From a checkpoint of a small transformer trained on Wikipedia: 27.3M parameters, a variant of Adam for these matrices.
MLP neurons of a small language model. Each row is named by its layer, matrix (down: output weights) and neuron, and shows model dimensions 170-340. Each number is 500 + 25 x the weight over its row's rms, rounded and kept within 0 to 999. Numbers have three digits each. A neuron's up and down rows have the sign that makes its largest values positive.
A block is one neuron, or neurons of one layer that tend to fire together. After each block is what it responds to, as a language model described it from the Wikipedia text at the highest values.

L2.down992:490499526500506507500537517545561463532503529500484531495484462548515567527492472517534485470496504481466508518521534492537492476502481459496536513487560510499498487485503463467491510523533502527475472499523501478516486503483448526505507473498493485555510501511492494505527511534484488502508535434484493491507485506461485483480465520520487515500518507499513482471490505470449539527488509504468515517533544522478508430507488503492515509512480489517539485478519482483488512551470516471484522507539460504485482474488
Sentence boundary tokens

L5.down78:491528499503540448498461511501528524479489519474541508470500535506493513497474519482550499524502516505483512517472500474527469479511554544506470485507513528463448478502503449482566523480510502527521438487497485489499483534485509536516508472510468487499537480532484474440474488483539446493524513553467534527508530514533502517509522559494522479498488522520485533490525515535465543472494538471472509514489458458525488489483496465499477471508486490490508508515509481511506493520512477511509503512447489506486514518536
L5.down325:483499493515465499520488537496572489477521508508485520496488520549534508510505523479502475493466483481455487484484477517502491484504480531517536537489505527502472471494495489487510510492501479506470493510465512500500520490513485512519487526501500460516498482531514490523479472528499519514506479493505504549515486496520470478496487536503478481450477506511478515508533478518461523520525494489479505486453503543510524392503518483510490476484512486514521501470540480499505496488502500467451479524504501518513503470532
L5.down343:465490521521528496484505536490579488454517495524477478472494453520509461495471559467520487499482489516492531484497501493482449494481503498479557514497497491505505537466483506492512519509470499497512503545467520536450478513505458490501467547487466468503507445495522502492519518531486505492452510501535493524492510515522464501501507518491530461470522519524498492488525515537529481490480549470524490491453497510482504504489488493488483496452547494548522509511510532507514558489492459536502442513513489493510541542518
L5.down403:520506478506531506524498472498528511494519466510513475484483525519494512497425507523492539503509488508514537528534430490467491488499512466469505479481499467529506473478538478480529505505493518490492481510507479460481523514502451508498446511455519490495530477491521467481505490502529521501509481504464501500484520512516512474529454488470463515507520518519517492461471561481496515535503498479477540525506444488556507514483514476528449495505481534537532538502467481539498510433508516456516535503482526478472544507464
L5.down448:482504483510525470486504492503483495476528490467513537540508484512494506494473498497545453481508478544512491481467498470507526517492484495518475455508525529471518545500523503475545506495484505479500513451520491489478540455498487507479565525507538510565509534489501518554520493436484501492504470524529493468539490469511496534533482497483483461471471532550498503465434522522507516500511503466496494506486510448495483489534497486513464519535481506494479515462476513503507501505513509499517534492455502519524465492467
L5.down499:522503523522517509500501526508563485466441518466482521495485492502509511484509522504477508497483496486506486499513520523484523511500470510511498507492500482521517478527461495498542500509511492525520518538481513460497477499536483487540496494501481551474499505497472485482523486484488517477510483496533482526525549506500466509494452538484513523468515479478479511515458530465472528495514522490500531507517496506484512501512502488511505512458521503525478530486493546489459492510531493474502495491519540477480507490546
L5.down627:505507486542534521513514499517540509532470504511490548493475520493529519504521486517511459481502520466500490493469534496496518477490461499518522460490501512517491537520493452528465487516460487512480475478500509509533473533502560507502457470523544489532525482494487507483472530526501450562534517486499508483512477531477482503504481504508532529514493469500492514515523447541441522502537501488521484505492548534516520438489485501542526529467544477495552488507509461512511506465522511519493518508488484557525526516486
L5.down695:480520542503466516438456471479567514523506452496482503493503524488493523506512524517461528474497499449513499466499549463502515468471512511465509498532491485498518472495482510468494516520513519506499478523526489521524470480492489496494499482488497525464499491508485451455460495469499528488479533436496455505538553471509510517498522510537454482488492516529531520477491482543533484486481462503490475480495475533504499445479478517517521529495498480518528545455485528505507513506525528552512459533481483479535519520477
Sentence breaks and word-internal pieces

L3.down130:494555538513494476534462494501482500486497507485493479500502445476504494543469502506507487487513489504482519439512506466464477535490549460569489548510503492470494531483479466497451514500508495489476487494512501483511510528497525491501513499504473513510485482526521500493493488522467492504522504485490459511505512476489519462456457503507486488507518503490526478474505470488480483479484513509490478513508525486461467503486513509508512503473476503486489518479471517503507505529489504481488553562537549424486548502470
L3.down197:466489503518522460465491513532481465507516475506543484490490505458509427542547535493520509474466459497478515528506521494510500457514466467463516498465501471504498533560515511545506489480489492478487474483495486481520471517489502506477518523470491477488468524479479454478490541483458532524469482507460527499508518576483479496467488490483477506503478515479512496516558477479456530514522497491523496468551468540521494494493507501484500456494490496497477509468538473496489483481524494494487487533465510509496481498479
L3.down208:473530455494480472474512518493538464493457457455508499470482520507499489512488499499476486515475529491523508505467534495492505430514498543546523505482501490502519496509501477494484529507515512496483458459497490509515483491527484507505512520503494445537508483474553514533557469477466526497481521499522476520511509468522431542513470511472494467501520517501489500531494515474514522472537508500506497462483562462484505484510494454501492536502517484499470501521498479508517495484499464471484527473488493495555484499535
L3.down229:437491508532525501514485501536572460513505505478556543509471537502497481515494516498473481532504449502514480480515472504502506505509497471501489473518468506510505483504453498500497489534482464502502513512531505468496465484458493524528503521527472475504493486479546504499512509509492559464469517539485510536488489481546490484506478492517511489515532477536525465540490486488510482536494518490527492446500487491513515515496499467494489480514519498523510494499483535471493555478515448484496535523519528516523508486513
L3.down438:515505513492516525455493514503506487520527529460493477555480489504523492515506517480514495519500478500489524433540485503498512504512519457478490434480471486476484478485516490513485522524470496508505537468445493456501512505470527519474472500484477486518482500519506525523513543493470501501550494492486474485528496528491495511474542503475503481527538477543498517447524526547515465507534466532523515503518464524480536522470508512496502498535505542492515500478473511432547465527482506475478474503533504535555502481454
L3.down655:532476507493498489505481537505519469474486552532497489521505452501503466478516499499496464542453498469515510509536492504577548533508542502506538487459502451536500498513511500490520501497490445506480496490466523522518474448447494493507520529478479490466513456512527529469508517493534516446508499508522489519511516463455522530525509529488484484503481484515510527492512506514497504471471450503520489510451523514499503513474487538497486509514506512479549523510460486451489536533474507507506493563476477482486485526460
L3.down813:492519561517501524511464467573532560496520488471497490503491559522472508519476512498481475496492487509476501524523543494480498488498520478499492555503532496486504513511463496490482512507497502511484496509499522488478472461508510517505479534490494448471516494501546505501469545476456485509502525524543489507543486516508502535492469541486489500550478494532511504495472469525446484502513520486503466503465547539491493516517511496509512515485475497522529486486492456503492492486489471506449495542515522491499526510507
L3.down884:482518490493521473474518504472548481489497503451529510507468512520507487502514501489477550574523528505484496527522503535490484534511528502523514519479543511495482500475481502491454506495481521489510514492465497489492514505484504491478457536534494475496494550470500497506498500506493512478517541492511499517520472517513522442510478524490487481493512494504487448524517524509476484549461544475519474489509514495511468509561569502497490488492487498495517489522496508511534505481510490485526488484492495499485528486503
Paragraph-final periods

L2.down252:475492488529516501503499502514519523529471531505519538552513533489481527513522489454502502503512506497513488478460492510499500476479483487446535512552505513522483562509475465521508469477496536488473522490524478495530466467517542507498451482536491470536493445515515471508475472531489486478520481466518524473528514532479484459468495508518479497512539508487486501497504484502512530517439538470503508478520500476569507498522493447460530454469518498504514508476497482495519497548544500476467494479507480526486519451473
Small number tokens

L5.down56:485508516462519507506511485494560496510473507501539525518448491471479490514474537471476515486479486511503537481505501502474520484526473462469483508472572534512494517453467477512466486468476489506496510467499515513483499497506483536503479546512494493529482502500516491490514493487508437481501479483513492448484549527485478514539501454498515518480470520512541498469462452503488529494525503462480535523501495512487478480515534550536493530475532478493500514469469479509505484500495508477519501523549479528509512474481
L5.down67:486500493538490505516510541453488498492514478506518525525485505528481515497512540511519468491534465447477498487526477512474472531494504491515492496506508463507541505560492478511543505463465523519480504500495510500520506480466546516474475509483472464512498477491515550496521491498469502487506499512480496533492519503519510474509551516493518515520555519506550526461567458524504469502481502527518494479491489485498504477530503532522517519492498492466517532487556475527516482505482467527501496525480518467514512481482
L5.down239:504527482491520464487523477457515524528511541523470449524498449503476481523561507483524538497486520474512497509489494494492453561519496533506527613455485497499498521556468514493516487490523456468528479529522480460504525515491487487511542483492494514464518473474542462531487509522479523547462539415474485556528466515492506501513513549530506472508499545460528454516573519502479512565487500486497493519509554505485487485529477538521490488496462459502501522490496543532471515508515501461487546517500475500528482550508
L5.down300:522528507505497503493496493547486512485487513533524483552491532479516487502519525504488493539439526498491471497568512474548504500515519455550497470491487499480523524530492493535520454493534535525500558539481523504509512519562492488533528492499508469486522486463513538531484459448478512527517534498505492502453518526483512497475487494501502517528491495479504502513503479523503456533498474515481491505459514480466441458500549482459483511456492517481525524515514474521477454439492503466505497540469511508496467507509
L5.down435:458511467492472509479482507439529514491471503477476481481532493481486474523502523524502523523496513462490473485513507501477522501499466446494491492499466499539486510466541506482486493482509504483493488484510562504550501501497496478469534552552497495492516520540489494511515531508494504528508489471479522477503506523472551505526486498448499493436537493523470507471504507537497522503543453542514501461524518523483502536482539537482489505568512534539487491489524538512506464544469535503496504497486546508521471476471
L5.down841:519508498505466494531493501528482500498446473493526490505489480506531515527475506471558430557489518493486516471502519486505509495521534524521481465505484520532477529496513508477522458477452527481521497489482519492512482510458485512529541507524481510483482491511488484543474448483479526531496546533456483496483535496490513468538467454510513507508489490542462509533524478454502506482572515494470505489502508477529479496476531499475526493474512466511435484505518490510530522482490491459490480522501463460461540482521
L5.down886:505490539509486467458475539450500479499535456526466439535498521497523515525479500487501507491457475463548484501476478547499497470491526513475521517508478495467528483525506532491509491507562503482517466495486501475519509494495486525504513517547497525474492509521522507538511494517471498464501453511529476552518479478515515475508498492481543494495544523478418460500492503477487496487539549479515481478501466453474531535501461531502473503519514494470463508477503495520464490546497502555498509497525480466485473492480
L5.down906:478568469538505457447529497511473491538455481485525486524500519489495539502486510505491538497461533493479482488522483498472483472515512490540474508471476536469471530509518499516431499483475521508478531462497493505501503538528522553502484503519473490489486489486509467446505518492474480545541537534582509499543502567560485439478496465517467529528489476497453493531504509509452513487486503547468525503491502500526488485522518482507493488495528479479514491489470476517556516495506496534479470469524489543480520465487
Numbers in dates, tables

L3.down13:491483503499485499511476509437515506514509500546497503483498511535520484514490545552531486531501490513482509495489502468484507465523512526519495528498501478502480521509483506479509516519543519501495517498507503513499454506514465503522489507505495525536516481477495481467501514522487491496525539511503491519454521469474497429516551486496476498491500522511503446497509517468507464510512511461535520485504491480502525502491475489506492454515534520496484497478499482474467504506527547520543446520512486479503538486486
L3.down66:474551475509524450472475482480514482481502544483499491502471504507491511480527556506467447475472483520509514499490470463502470524507485488466513493550480507488469513531517477488503459493514530508535493479503461515474492518485532526459485496488478476525509437530550524492517478546515510481546520453491484543493505460518487515483511495541503457513530501506519461514508559498533463506465479536514466470486510518509511473508509469514524482476519489465524467524505539544533506499479517495531532502542497499503507492495
L3.down299:461484498502515505496485515501493488473466506508490503520491512468487531480517473489475500523506521534511502488469506503505519481493480462480485519477479469547493481484519519506515480510511507511501475478523489529511488495503487533515513528521505532564503406476472481496544490497502540453496481488521511467504583492493446466500531520515506518479488474534519457482502482499546500517501514478483519454480559494498531497487502484505456491519520515471520513433517499483550496557505464441509488442486498507492499471466
L3.down590:464495509504525495469490501504454477499478479512508479495521496507517519500434532488521530486543524483486472511455508516518475540459505490481481514519523478504508505487410546468468499479493506507507480551490510493524552501513568502498513488526501515494472479483482505524504515518505518521550470483520519498515522479524523487529536474494494523515444496493496532486544494459537534491517509480528473464492496493526463469418496484472493450491495541514525492500494482483502486469532488520480473508532495545452472515503
L3.down833:480512497508519527476461516521501487518478517523500440490509484518462493522479513510477504465511503487514489485495510492533537508479466503485509556509473507493490529523494474556508467478458510488479547511508489522456479486490491495496481485518502498506482478482553527511467465507465509485491497491498492475479527503465518498488488468482517507500527497513545493504529514478509526525443505549489511510513460491478508470508462497465472514438520483475489511493484449519483505495499505531503501516562501506519494512449
L3.down904:473481462522470508508460489524526492489509519505476482528506524491494492505527470529480493504514458485539507473502483480573524530517517490483513497502511486510507493544479460475486506503478535504457488538543503488569500458499443509515468507536515518499500469508526475506492546492485498531500485475503503510480474515506472533514522473513468478470518540493456507539473491538477462500486495541515509459512501482523564473501506493491510489481482514485497478506475488508510506526531536459492526554534506504491522531508
L3.down949:473540509501551462454518510458489462512485577501499493524497478509537528507567474507533492533487514493483526481477507471512523514545502492449530501522482522510494534533462509473518496481435502519532451489500494483497514490502516483530490480506525528534507469518521495534513515493465475445500502511474517524542557472510503495483536466445528520488518532514486458538504507487530519482483507480503478457497475485541550489484535535529501495430462448493501459514497502527529541480524489496461483494495500558524487511493
L3.down1013:508514533488471531479474547456526503475461529516511539465470476467496471546531485478483518527462553470498482461500465483498482546468474478508495493549524538521449489493468532466505494486468493499454493492477474450549515523514515509473475486532489484519539491501519551485472527479527485529530514496466474519498496508543520534525476513451517469485475483508475529512493500491485495490506499492475483511498517514510477495515521473515457501508462505465535494480483528500483522516528468493539515506534533484498518511493
Day numbers in dates